python train.py --num_hidden_layers=11 --head_dim=64 --vocab_size=1252 --hidden_act="gelu" --norm="rmsnorm" --norm_place="pre" --bias="all" --init_std_qkv=0.0533 --optimizer="muon_variant" --max_grad_norm=1.0 --schedule="wsd" --batch_tokens=[32768, 65536] --doc_mask=true
MLP neurons of a small language model. Each row is named by its layer, matrix (up: input weights; down: output weights) and neuron, and shows model dimensions 16-143. Each number is 500 + 25 x the weight over its row's rms, rounded and kept within 0 to 999. Numbers have three digits each.
After each neuron's rows, "fires on" lists the tokens most often at its 100 highest values on Wikipedia text that the model never trained on; "fires in" lists the words (lower case) most often at its 100 highest values on Wikipedia text that the model never trained on.

L4.up181:480459467506479493482508538499507512467488495513466474456526537525529469474483531512472479523520497487559468508482497513520474510482493456557524499502492479496487542478510434494525433489517477490528506508428506519475505504536469501523530463490540525491505468515522520515523466513518534492487476523541523528491461512521524486506467490454526544491486461504485514504488517456528508498539
L4.down181:483477503475543485533543483478540541548496517519523489524450468522501476520511493462503528503489538486507469495508493511495469487463494476467465528517484512512525483498511508518444512487500530553479462490531528467536510473427472500537512479507466488514485508488509484518508436528516513542516518483502494437493547468516489489509541515515480480526485474498508495455485467496464478513487
fires on: "ing", " which", " as", " that", " there"
fires in: "which", "as", "that", "give", "notes", "where"

L8.up17:511452528494496498493509497459513492507533506510503508466501497519537500491508502488515462488478511474468476466487531489527519555490520529498525499523472504495511512523517519519519521479482523535493491512488571467532491478481526517522450511532521476471480502468524508520483502514489485488522461513499490503469487483530514494448518518455532495525477489530478494445520483502518480509462
L8.down17:479500465509518510505475480516521490467520488498545512508486526512529457506501507511491488525536466488499503501514515524465549503490439499488500522448520457479515467543497491491476467534518473532474493548491522489492486516482570482491518498499493491490538524489481519516469511525490491481476521487503485529491511456536492534510498510507466503480476467470454534496483545491528500542486
fires on: " was", " is", " K", " sp"
fires in: "was", "is"

L4.up284:555487491508484475522474478481506524496525429550487506498465521484518495523540510513501464476550468507510454504509520500463504564506459498509461539475505471546520478467460492504481506472458524545503494509526508493485491480514492499501520489504451502478548535468530513458534487512520474522480482519525509520483540533505515478488452541503499513527460507550526439530499480495496519496483
L4.down284:464494473530511498496456483499513481493502516496553514587504479548488495472496491548530510501515480448517498492514471491530490467506563464475475454506502508491491515471491474530519488472518468459533469500516492522533506520495549494535494523545507494491518492507460529508459487498517457465526472475498513459504491479471510544523525472497490488494517532488509538496504509485492493489473
fires on: " of", " to", "al", "in", "o", " for"
fires in: "to", "of", "legal", "virginia", "for"

L3.up597:469585509538511526465509475496549473526512527513484529489477524497487508510519514500552485505494519525491489507501501490496504492454462504497472489531494502478479488496462541521541517493517535527505466506501475505509461524505551490522464515492523532503461507504529465479495498498535515478514533521465504461483492530487474475507469508487499538473453574524511502483511513520522505518489
L3.down597:487526502531481522506466504533448459455499458501496487524518540505516510531475587485510505494518499468482532473464538481535531532478521475513555476515488468522474516497546501531505482478523483512496518496488509497483524489497538504522511488437454485520499459563509501508465474477516497478496465519513502502512503507502526544479480574532524507512512498486497463504497530505515492530515
fires on: "y", "ec", " ne", " of", "n", "way"
fires in: "by", "of", "next", "on", "away", "records"

L3.up206:486503487536537474513480469483490528473477434536489487431484503554531527492490457520503515501453513472478494519520485442506480491519529484459466532503491519512489525487492499535494500457546489498514522482479508459484472522528491510526467542536528529495506463474469492501521464493525512547477529494463483525457503510493506489539494467520491505482483476522470522522503474498533502501525
L3.down206:492495482483491550490512496477467499499516474543487523519521499486491504464500430515539480459501499531517492516516504518471501538452508462492531492516516515479463483490493471520472510512479518516474504471475479540524535474496567530551501501496509508514539531500504490520507508455540516479491519473500538548458520497480513513503499506510505436508524491520525498504494521461449499538498
fires on: "s", "y", "is", "er", "ar"
fires in: "s", "her", "year", "his", "its", "earth"

L4.up565:472536494528521508513496478498496521541495479506533467483500522483449527478472456524496457493455528505499490451538495502443481514481483483495458501546519511477536478452480473510451523483489520527533515507485484486523500493461498494488505489458490495496518498511508523477456461497481525503496530513480453519556568501539474520534492483515541510462500514453523490491447497482486530544480
L4.down565:515490430513508457486516502437542484483462534456520481517518479525525474480527519502493499537505500538502512527509510502518471494469503462533506548496498514515522549494476431516464478516500477525548470492494461446498485527490504483482512500479518523519508507509510492510508509503506475494479500506525452502493483450495523527518508492477454458495521482490484460490471532509471532537486
fires on: "arly", "ious", " of", "ly", "ely"
fires in: "early", "various", "of", "slightly", "second", "highest"

L4.up352:502504492461490519506485480473477480469517525465512527489459529508479495484520460477537557519498489522526468435503522476515492490470510542495502500462472475518497475467504457537497489473474459464536513525506484510471499479502479510540512519503461485444487473540476466503499511487516509507528521508516493540515478516474474499508535549479522538474490479477486452482478542514520526498463
L4.down352:461444466514490476478500512510494520493434507460496471475486509495489495504493512541510479491488526511528566529513537501502536511478509473490569454574506488503506496538496495504503497516472471540524485527492491497525515526471485514466503486501456515510489487524482505531516482502508489491502494458496466489516547483486509492522502459505493496513505496533493532449495521520448434517494
fires on: " time", "ear", "ey", "u", "ing"
fires in: "time", "year", "key", "nearby", "of"

L3.up508:424459502457507470525460511472541496491491473481522449517513532502495484531516497477479498499501486529491488505494513499477509481456546489512516500494474502510459541514464517512537467507486535511496517522495496517531463505475515529473471437504483464509533539498503474546512536509503534475519486446511469507544483450515493531540468497535444489492489516475485516496504502478503465476508
L3.down508:525522540535490500517536526494516504517505500505508522497503506483487509512484481552515525507470536500489496457557481511513496549530497510495495509485465509498509505491501471512486533496496525497529572476513555473549521511530506470468487508520515531487514474515477540477491464542486512535472511525505554533494552520547526503474513502506573476506503524562502480522505479481480523498483
fires on: "ember", " later", "ro", "ly", "ot", " pre"
fires in: "member", "later", "railroad", "cannot", "previously", "television"

L4.up681:482486493489445491524506551492518497484532517467486528494481503495522484532516479515523512509516486509530502518537495528512493522493478536519512490505545545495476500492500535494498490498496473475453486480484468515492474534501527502501478487480475520526469469486516507511521483489499457513461534510529506516487467458529511530530501529479482484471508492454516509552476469511504465539487
L4.down681:467507494462572509449492483477488470496470492463499474516505489515499516495508486472508503501526502487511452481533487459487538490542522527439455538468471474557513478508506499533522485529455506535510494514536467502507515458508486518469525489510523568447504517503484514464507485480499506518508504462495515514491474513501511535554463472465515477506471499520503498526496496491499480473526
fires on: " can", "born", " would", " most", "ill", "ould"
fires in: "can", "born", "would", "most", "will", "could"

L4.up585:518498504493492523541491480456466511481470491496506452495524526513476496523493499457545464491522473473451525496547515535494448511471513481486498489533523504510513522497489518519454518463515497535454533542431477467499509506525495422493516495527515522506491498528511469512518464505498520498509470487493463476485543503520514534492525521499517523483497506537508492490531443512506461477500
L4.down585:472522503511529458528540555532531513484511513506512526572489439509522517521525509543515517479472496495529533499486503538512517501500485475525516458515483507498546465481467527509544482491513488512466542462510519513523522512453492498522507494511483512447544521469522455495515513473431518513482500474479473490525492475492460455501477519498484533470486518512461487502472538471515547498511
fires on: "in", "t", " not", "x", "ver", "an"
fires in: "next", "within", "not", "never", "later", "top"

L3.up248:518505509522493502492504520443519471504509507539501481485487466483518507505498523509545507487509463472499526467472488479513480474519488534499536494502510518484521456471504534507488485450475501555519527472503481489494486518544516507565468517543525523503489522520497502502508444463499489465513539475475538513495516499513527497470471485517514508494527490486483515446571529494528485470468
L3.down248:493508509516477469499512469510505480475471493446498487469491441519522508533524513513536489515502539485499468537501488523500459514545503548494459534543500510540456485498468483524492481551490502476519522501528476522521486520444512521482519515466476528482535489525522510476519502492506515500438534477528510513498473488491536517528491509495548550520471472535513486512502474500504460490512
fires on: "y", "se", " most", "en", "pp", "c"
fires in: "they", "these", "most", "men", "apps", "any"

L8.up82:523521510505480505487468538473528485477527507507520486545516515495484493472512548524487570500510531517483505535508466485524526482473501520478507498445480471511494528525474488508475548512492516509528484504469504535457515530499517511506485508491483524487553487507476535458474505465496509519488487436507487528442486544461548477492465481511502533514514480499519526471491469517502488545479
L8.down82:520488537506455451504492474511486538468492440501539521516518540511478526535442479493497522505561480528534543475478496492485487509516490502508543531511505503529542492530540477486508488474502480458495506500503504537510511502541493475530539501519501471557488496508499483519497518512501489514536483535527514515496474484453481502519526509482522493553508483522516475506485480482435460477486
fires on: " on", "ed", "ue", " in", "ing", " to"
fires in: "on", "due", "led", "to", "in", "according"

L6.up313:489476507464444444470525522516480518516511496497523514493497489501515469557456519503511519525489483448508512505529484502456538502459504478516497504479519490494464514543479523469489507494502489469502504489477462492538495514485516537466502497510462465476456514488481480544487530501501473526508532483534499487498491462471478458505479484477510498509542467503495511474471541525482446467496
L6.down313:475499490475518507547504522481520524507500526461474482500509471487543502511493484522476539525498502469519488541516528529461508535495519507493512521461500503503520515514533514516511495525529507511469505505489516527500513452496497516505502500474472476464457514482494502498508476511471499472545481501499490469472545449544461524480452498478488462458491509486504555469504537411539501544490
fires on: " as", " an"
fires in: "as", "an", "any"

L3.up14:513459523461507521489514528523450506547512503492456497524515514474498488477513460451488469470500492510471548456471491452508494529478474491474496483465519472521552521503532545503508480482494502492496479515565471477460498514508468454494514454499499501498471544519515498521483505488493546496476471505479497517460501466515481547457493463537504532515491492542485512493529506460501505538499
L3.down14:473518505530522486496496490484506514486502500493545483488524474571511510503456546479481545535525504470500487492535534493454519468490515564498499478491501512465463493492461513515523543502520489493518514498460497542499496459478505488498529537488479508475523465493510507526492452524501500456506563473539524462513463470514468483502526543495502488452513531509462444514481486519531495517485
fires on: " such", "s", "is", "es", " is"
fires in: "such", "tennis", "is", "that", "those", "building"

L3.up570:526541507542505508523495477478450504502545500499462493458522473513468513545491559514464499470528515521485508462487471477499476521476533506470545512461510537472498500472509494495465507496512480472516488485509524465527493500545466493520475478510476501512536507504497466515530501451475516507486512499478504517512542492483521482479497497525495512530537500508514503463489473500594522498473
L3.down570:462498491516507489424470501506518497500460466467479527484508482541492522529492443463523494478470483518469465502504502479522454484461471502482469510519495521462518529494487501519499538541502490478520482501498500494518509475469489496516512484496478468489500527538529507506532495482534521528489508476468481481498492536506490488479544456505526528467442506510498482491459535521523436505506
fires on: "y", "it", "en", "areer", "ife", "art"
fires in: "career", "committee", "men", "they", "life", "my"

L8.up647:497521490523494513521494532500523542480533544508515497474519525518440526465505475502456551508522461529516495503505560504525498498505492474535476531452509469494437515511492523515454530510496503503535508544526506513520474493531525529516520527488478567528530502487500473466498509499494521508491504500502511491485519561502459505532459505525497496546470486521502495484466512476479497485502
L8.down647:480518536530526504506506505466475511476487460514485473523526503493513464485504480493498483510511507519502466511493514496496491446480480463450518474504513545514515487490549513542460471455521466530475507472496507441493492487487516540532481465485515469465492495519457487504491516492438479521557473498486515432490521484529523519503505475519488487525528492509480498531447507509496479488464
fires on: " on", " out", " more", " to", "ing"
fires in: "on", "out", "more", "to"

L3.up52:489507527508512472495504524460539518472464486508469514475507511525508484504452514504496559510479498507484570485482518507485540475475542512486506530478526460512468512488468493541490517545484487499506520530488522556456487499525464480488497500504525498518489510503515527473495523524520499496497499505489489492485515485490495534524485494489506514535438476510487505480490509500487471477518
L3.down52:490459503482455495536490528502491491494499461513546532491457508543565476526508513495521523448467527469542499513515485463504472519513499468485523455458516520468466500491489513454557525497502476568501502509492504501547502526497510508483462520514501510491498517445502525549455474484442504503494482508529481511507514495530448520511500482510487522516551486478487513489500533519493526494472
fires on: " as", " became", " and", " is", "es", " was"
fires in: "as", "became", "becomes", "and", "is"

L6.up265:491514539470506500515501543496507487517456496513477471525540482502504521472486516524456497507484468504508510491473464534509506454535490515477510515517473534479512501486525514509478515492516505484530513511490503443517472516503541531536461466497512498474503484516518516503516507509475499523506495499495505543568514535511457494495473514481482492534564472458499541460516525537504536548504
L6.down265:491546512500524497537469500524502496531492515505516488521508482504532484458524512470481516478458464542509443522507493487513483479509406482520504499511517515527478499494530485533539487536482481500491501534449486521512544499517479512528543499537503512513539461526468487508526515512462529524480490525507497440493524495513503511470509525519495497508524515494504514540512513502514516503531
fires on: "th", " first", " second", "ird", "ast"
fires in: "first", "second", "third", "300th"

L3.up605:505536529484512490492477478565493496537519513494458452460502477508533546458524544488487512535511470524519522518511459510510491523467469506474497485522484497467462506440494516519551508488481502476525537511508536494499546489482534473518468472480527498514517520499499486503511538498485486475483466510488518557532517477482501460519506504496508548511484484517516492483482521487509482476504
L3.down605:456468497492517466490494492478522518576513566504496520482465487500518481545465461527493473522494536494509546500525468511514477485529508474496517508504531520496521486500516467485502458526535482490474518513514485495510498523483541491558472486538482467532552499496542484526491514489522493515483460501489520467467490480493487520463506560512487488542479507501513532479544573505488500527540
fires on: " At", " World", " All", " Count", " Ad", " King"
fires in: "world", "atlas", "country", "all", "king"

L3.up238:476499541492526518514522503481498487510502542528508511486513483491485501514494448484539519542505497483530494485518470472542490506454499494430517546479486499494471473495467557498445486525482472477502516491464526474493533487437528508510505520496495528498460513534489492482481490538538498500460498550520482508523529532507496501527501494526526502512490480530516476505514502492495464482464
L3.down238:490469469553531501512468492478515476461471479488484490501512497522473533474502430510524476458483494538525471510486491500512510508481505457474574490455487490527494496481499475448484518509462511570476469463507506517527503483479492467502473548492500536534530487517483511513534517474516518495509533487501486493479471495502503501523489479488482521484526497492502495542507524493540491503511
fires on: " its", "s", "ose", " this", " their", " his"
fires in: "its", "this", "s", "whose", "himself"

L8.up79:521518541535492463538492502493469502510487464457472466468494485534520542488466521478483515478497479514486505529487511528465492541493500509543476470540505470485478494540501460507492483498489506491524508499499475531519498520476526548448519530495507505514544515448490482504476498497491501501501506546535527508493494549485484487498472525455464497510459485466497507498472486488526530493498
L8.down79:473511483519487480484495504533470495515530493486491513507496476519504522458514464590490508502510527504481447500529498497500508521482517493480493497486512524515489530484499526521506524471497527535563498511519505470480546459521548500500480512507512472507481499514511502507489481530501462505483511500500490574436499536546472498482482510546458521473479518481509527504535486502485534509474
fires on: " is", " was", " became", " in", " ab"
fires in: "is", "was", "became", "in", "as", "to"

L3.up16:497475493525518467517502530506526475500480546520526501424509533515512544530450507482472507478475485496498513516526499507497511494501508534504523471516514471531500487496467487519478510518528492466442525482538521499528525470511495493489489471479523535471498457476513528491443496520531516496501565489520525505470520470476466511535469483479572512494542531499497508491509534507476515458466
L3.down16:532515489500457481483506450516496569504484491538515505523470506536490520474497489541494537500496506526482474524527490533519502502509539479515531486512489546509474499475529499478489506550510476528490470481495479532497568497476482525507516477513532498505536442480544515476503512513505523528514488474454474492479481472471546527518531508477505500472505453517496526506475462527493490492475
fires on: "on", "ith", "he", "uc", "e", " and"
fires in: "won", "with", "he", "and", "is", "chuck"

L4.up93:535505479489461516572505535487486505453479536479499545557510434497465489505461478483525550512467488507504485558513525518523485535500471484511451507489512548480489469500476493578493490489497508503515493499474520492501468466476531489478517477510511463475517543498503515522524477508519485513493507532529501498462516501504500458510506520477493517534507478519481490525488479483493492517537
L4.down93:495526542496534446484479549544523469466546496514553489527524497459478454510456508526555528528506532467514500506515530500505556517499538504476540500529511518485482485516503548533488510508482488510510473511494488511509541522501524555479504484528551496540518509491484491511485464504522515470487505505489510515481489504512534506526478462511499524510505480523507505497479517517494532497493
fires on: " was", " is", "iv", "ag", "ad"
fires in: "was", "is", "protagonist", "activities"

L3.up399:531519503502489485506491468504522506441481491531505505482500468502481448488505516525534501512480539524520502485481478488526473506480512504500457499468507485529509491453488486518481494545480478469515486483508525523518481447521481527496515525502544538472517534515485520467460503535553528468444496521476481530472526491483481495514455492492549491502484512497504539445515527486526525502430
L3.down399:448469486486506514540485527494475505519497533459490484544492522487498554487481478493489513436515504515485488548521508478513490497491533492536536513525482521493495511504457521471544542514464513500513450487484435458468505501452521471494530458512492495469499454489497514493513507490513473516508529442521484493463486492502507508531514466504496497478530490500523448537492469487491500502513
fires on: " their", " its", " his", " the", "ose", "very"
fires in: "their", "its", "his", "the", "whose", "it"

L4.up275:499541498524482472512453529511552462478535472500495534445468525482478517496478479525488499505470493513483523467454471543519509477455512504491477475542519532508533486492492505475511497565518466501459481503492499499517519520536464499488461509471480515502483470510533493486525512504519468505524510512509476473476552530521494488510465535487518493535479495504511443485506489423473490480418
L4.down275:495474518468475499463523500530528475506483498510532470512522501492479493526499549474511472465543481503531520509503461489470514489542546550472489525484506497514486550481495526527485497491579477479464528477519527482538515454468537493533501491522473455513515507500508539501502485555526521507471541520508532519508510530471558536495499513523525516541470525455520494520497514531506510500506
fires on: "n", " to", "o", " On", "p", "ar"
fires in: "on", "to", "trip"

L4.up572:484467537484508524513479501487479513515502470494441495437476499506526534463500517488522508488478501461550546521510492521467480505531494471461488490533523461526489492477477472521458520499477507487491495486466465486536472534537494491494535493499481471505469511518477506521494507470506487496527519516484486509537522464456468481549470505496558600506496485522485503490532547486466541514507
L4.down572:503495539501518509509523435536487528520527472510482501502503455524504475530508497505464492497516508542518507513492527517504519501481486488486461550522512544573547503484533510516481496468529504509488478536510527468495502459502495481523462550454471486497508498485466495490492514491517510526488496540502474514499529529556502499498463519467498494552469504491494450510462513487491502448520
fires on: " as", "ty", "our", "is"
fires in: "as"

L6.up390:504494496480477493491501494502518519521496510493461507524526502511527517481476492515531474508544445501490462533479560519507454553482483469550487504528507475509490467536526497507469507509461500523456538485479500520494535496500506543550521484508487521436473490506468459517512531442511473497496502516522502505465498470483484505442494473454479482487520536481463486531497514462490473535479
L6.down390:495467498465529518515466491533480520486482491503510507531515484461472495529576503555489506530519499481488474506493486515497502486496524534436507534471516504492500507520519508462552489493517519478476487559505514527474493460501516486511497492508539507472500482489504512517516521561532502496505472487510518505496515487496488482505519459509551475508530487506535520481537469518482501563510
fires on: " an", "t", "y"
fires in: "an", "announced"

L8.up505:505532512486499520501505526491481478465505437459515518486497498500493541496491511507509511481472482501497498561498488466503514543428474530510471461496511497500501502459502530528487483449526500505477529540478531492502520495473560521458487466491532512490540526523508513476510526514490505458449499487516499523483498497515505478507478500480472516533520524557465510520512463521468525492488
L8.down505:495496495517496499488518535450545483435482493539507458502507484523526528527489515502491472492513521519513481451536491505475494491503543507499491525495499499490454533526495519525474523476483507490492493482534496505510493550504490500498502510513433515516505498488552501516498449500551497424493497470473508510527543476538508481503458520506514485504485485546470511493503513486535539539562
fires on: " was", " became", " in", " being", " were", "ly"
fires in: "was", "became", "being", "were", "in"

L3.up531:455473503494460481534521503517497515496513531486508469487517536494488527548505446478451499521505473486509491475479485489512504520492468545521547487460472503456504505527469491542477573514492520520509489465527481522520492494511477529484459543546497491489480514501507473484525497505498469482509518520536506513506567491460466494524485471462499481498492491470539499520495498520486525504457
L3.down531:509490541515508495512499476479501528451496498482502541491494503529500509489489516506505512509507526490504538525518493498467503479502489479498475502515514471530481505554512528496499445507507490476473482516476538486504475542488555467480509536455480483534511510480492503538481520549516494483486475496515487471520485499552499519512474498519455508504510526516466480508533513508470477493438
fires on: " is", "t", "ly", " was", "il"
fires in: "built", "is", "originally", "was", "and"

L8.up443:457495500518477436477472472526509538476504515474461497510473462527464512483482496521553512492529484507465475532479490460487517479513467491490495513537509489516502511523514540489502507490458498482489528543507440530530466552475505545536497490454497504503525511456520500486492517541511501520536473477485481481497501475476529530502497472518452502502464470507457489504523483514526498516511
L8.down443:512466470478514463436514497499465511513506534522492490485548531502519512487507515502455487488468518472509455497515518496499502480467521498476511475477488490524521490463490469509477501456529489548516506483537533519454525488483519501485499468509493509517491534529502513499481493457481490422499480511542460475509559506505525482535500539477511504528502499482525520491495508490522520540506
fires on: " are", " is", "c", "it", "ated"
fires in: "are", "is", "described", "metropolitan", "participated"

L3.up23:492519465528514509523508442458530502488535479479472485482485484497513477453453468486513507545476523478488506477478516496499478488488502481466477510462536506519490490534480470512514486488554499482529495482486522498479516519490527490508479477524503546539493464559483472477478463502547518491453463496468491503509492486502442500549493455518482461508459517530503487506504522508516453464471
L3.down23:472496430526502491499478497505475487506471482498494487566489505535474492452505460546512440497476526503472525521515512469499526513497528486494500510461526489462496505480497485472501453467474477487531508488442524544513526495565508490493513524518516516513538500540520525523491501488536509534472485447517501463502515493525512472502500465467497498502496465514516458511501508462508474493453
fires on: "s", "is", "er", "ts"
fires in: "s", "his", "her", "its", "series"

L4.up765:454529519517519487522532526499518521522507498495499487519506512516494521500428493476522493522496462478514469509484515462492520423468555530471499524488475519549510534516509457505512518518528520476546496497524513510468469485531554499508509479479469566477488512530508535498525521476523473469518475483478533540480527444499501499518488561473515487512514466485530500524485483507497534496523
L4.down765:521467461512535491485519498507506493511512471519517509483508509517492482504487480477497477513473508519499514495525528521517496497479457465490469521522517484539480497413483449492493484492460494490542471499516527498503482504467531499525480480513519502469535517475486527466496479474544503535486455490512477479461522466476534476522482479453525489488523476460518495461471523461471498532510
fires on: " most", "or", "ost", "ale", " only", "ur"
fires in: "most", "major", "only", "female", "some", "all"

L3.up551:502512563505461494435504518520506507520506480476456481495488471543488454484494464508537531527497508519464475516478465535482502523498506471521503530493508461515524491502501485488506537548466520495497504513507508494462476564478502527494469521432500514486498498517465549511521494493502492496472470525488448512453523501535453470512532453533488489517474555519504487482501492492504500512469
L3.down551:490518512483510513528504482504512520471503500481505536504501512502506456515520507472488521505528477503478478497472483488496498542486465564484493488479490503482495453482517528519493491469535526497506512511479509489503519466503498529465478525485474518522494466517532488519546465482497490509493509490511511510472460482493565531517451502459525483466490475508532531531523447480528444533486
fires on: "ould", " can", "ell", "to", "ie", "ite"
fires in: "could", "can", "to", "should", "site", "seller"

L6.up517:497472508518490477473504492491504466533470526528521463504540513541499521493488439508538521544504472470445535492489515497505474486454535470523508486510520447481515509519516490489543480483511480492474515531514490464483494485524477520507536530484477534516468524546489452469545534453498466495554494521489532518471476508497550473509471528548523505492452472531496516534511549519519516479531
L6.down517:488517507509503451541486475499471492491506503477510521519538520506482506521496476502551468513507556535487482498491544470490487494485472504466486541539503503469498485452504494538511502554477502484518504533514544497510509519489515495474499464496481521496491493503522525484548459466484506483540471492510478492540516500528445511485524473488502505521481510554479489500501490469508482518532
fires on: "s", "ist", "o", "ers", "ose", "ot"
fires in: "s", "to", "those", "members", "no", "running"

L3.up317:478516526501448517506436466514481491418465542503490485474493490487492536502462524523522536508452501506468492486474480517486438547541534524545496518512508489502530529505520488510518502494543506476474517471532487519556506533532505484541496475518500515533466529463500490501515519500510479484496540469531518523468489494501497460529559489464477463473495469512496466550495507486504501502485
L3.down317:519522536498512438455489524487508521508501504489522514513506496464513536496499518489546514494477491471507529531516488433521516481486529474533526503515487503475493499488452474558522509515508457496501475517489508474515515479515509533451457507500499451507536509483512483455459499510490518492500491514555520561517471447555512506552515511502460491513492503511546530489545472494491520511477
fires on: " is", " was", " are", "ly", "al", "ee"
fires in: "is", "was", "personal", "see", "are", "area"

L6.up710:503509502546452493510475499516505527510485525523539514519495536519483488546531501504476495483476529506530554497461473534509483493501546467495520466458452515473497498515496468529498515507531482460520496504518467490491503526494495506548521487522461533465507492482525466507478524458515459452502493533492474485521520540503516493524477526479537503518499504528536480503511500458496490477507
L6.down710:550561530515503490523469519498510499448556489490483484474532519543474463501545514472543479522543516499526538445491489449498492558489474480477447520475461484514519512490502518527485499484531509527531509507504480483537537538458481466511485497499460524501535469524468469495510479526529524508523490512498542476500489471535510493516503480479498497512483490480485444498487529470522516511480
fires on: "n", " At", "fter", "hen", "ith", " As"
fires in: "on", "at", "after", "when", "as", "with"

L3.up232:517486460538511508526543458481548486525514497484512500461448525495506492471426505515456540488493515491463481482485491489545514521498507468465522504478521474453498475468486496529502461535480514481481533492494462490548511476497501484509476500488446484530489488474513556462484501509512471485484510510481498521413512513493477471515490485502516477521512518500515516484555467521472481491497
L3.down232:568483496537538487483501493501501489465503512492489513525548532511521487500513488516466467478520494524450505540460490491521509526534477516444482517450513514474484483466492464516506504524557505544449491489489470502471500479505507523551538507525482493515471485501507531507503511503505549485511493455500464461492458514519482538477507501490481457498491561525540485519515495518496499514525
fires on: "al", " and", "qu", " which"
fires in: "and", "square", "which", "squadron", "salvator", "half"

L4.up636:516495530459489562520517512464502519486469501537484483511463507465449516505510534457528460496495525486473507515515546489478505523495535549505500489513483484502545465501468458496492559538463507535536523507539557471452478486487495513484474461513566536533495529508538492500516487485480542479501519476522482475504516514461504469504498496530507512480469482481494475462518471484458483535524
L4.down636:503485478500481533454442460534472508490488495482506553463496525481504487497528492483490520509534490513474510501478519480564476476507458476502507513485514478483509532508448485529446496464508513508520490512520507469511524463481518478495472521548458493505454490560486538507522501534495488432476511483509495527488537461511452464493527487466493529501461474499509524542457479492513507502517
fires on: " of", " includ", "ious", " com", "rit", "oin"
fires in: "of", "various", "includes", "include", "joined"

L3.up87:496470458499483471536480506458476541435457485496508514500489533523519518502514499496514490470521508504519471495487448532487465528489504455526546488519499442506531516517516448504483470487495503519477494477477497489452489499472493494525485529493514522486504573479474488467482470494466508496495506525497479443488534469460489512505518522539548485471502519475481517507509538462495497552535
L3.down87:495464525517544515449509524532527494530536519496506494488522495488452492509493522447540485492511507500543509481546485453498484489516476523505458525484497532486467496464522490499506506504526508462519551520508463475510485509490516537530483466570539503478513486527524547503457502546495480506484452464549499469529438493495533522522472508456486484496456475512535456485513484506501515494470
fires on: " of", "ied", "ed", "al", "ced", "ve"
fires in: "of", "announced", "liberal", "involved", "occupied"

L4.up370:515475534505475512499463478479543516498462500490491488493473455526525459500451510527509493494484484491524551500455548567517521473465515504515475511540510515446564540504468526486448541487490477511491517529443463513512540510508543488491465502520513515500505496490516509500479468490457495494482512534494498481481513498544491511518488511536452546530497466502478530490485514480504521458507
L4.down370:537496484459493446438495477462513492485497484486468530516501495503504560475497541513506489538530549513463541486492492496507491503518458495467513511548511477524463445498491448524501508513469470511470538497491513512533484519503497533474468487479514490451529485526507478483433540483503460529491469508560517478484475481491514490514501461515495507539492464490552544545480499549458490555454
fires on: "ish", "ac", "ch", "ian", "S", "ce"
fires in: "british", "french", "s", "russian", "france", "zodiac"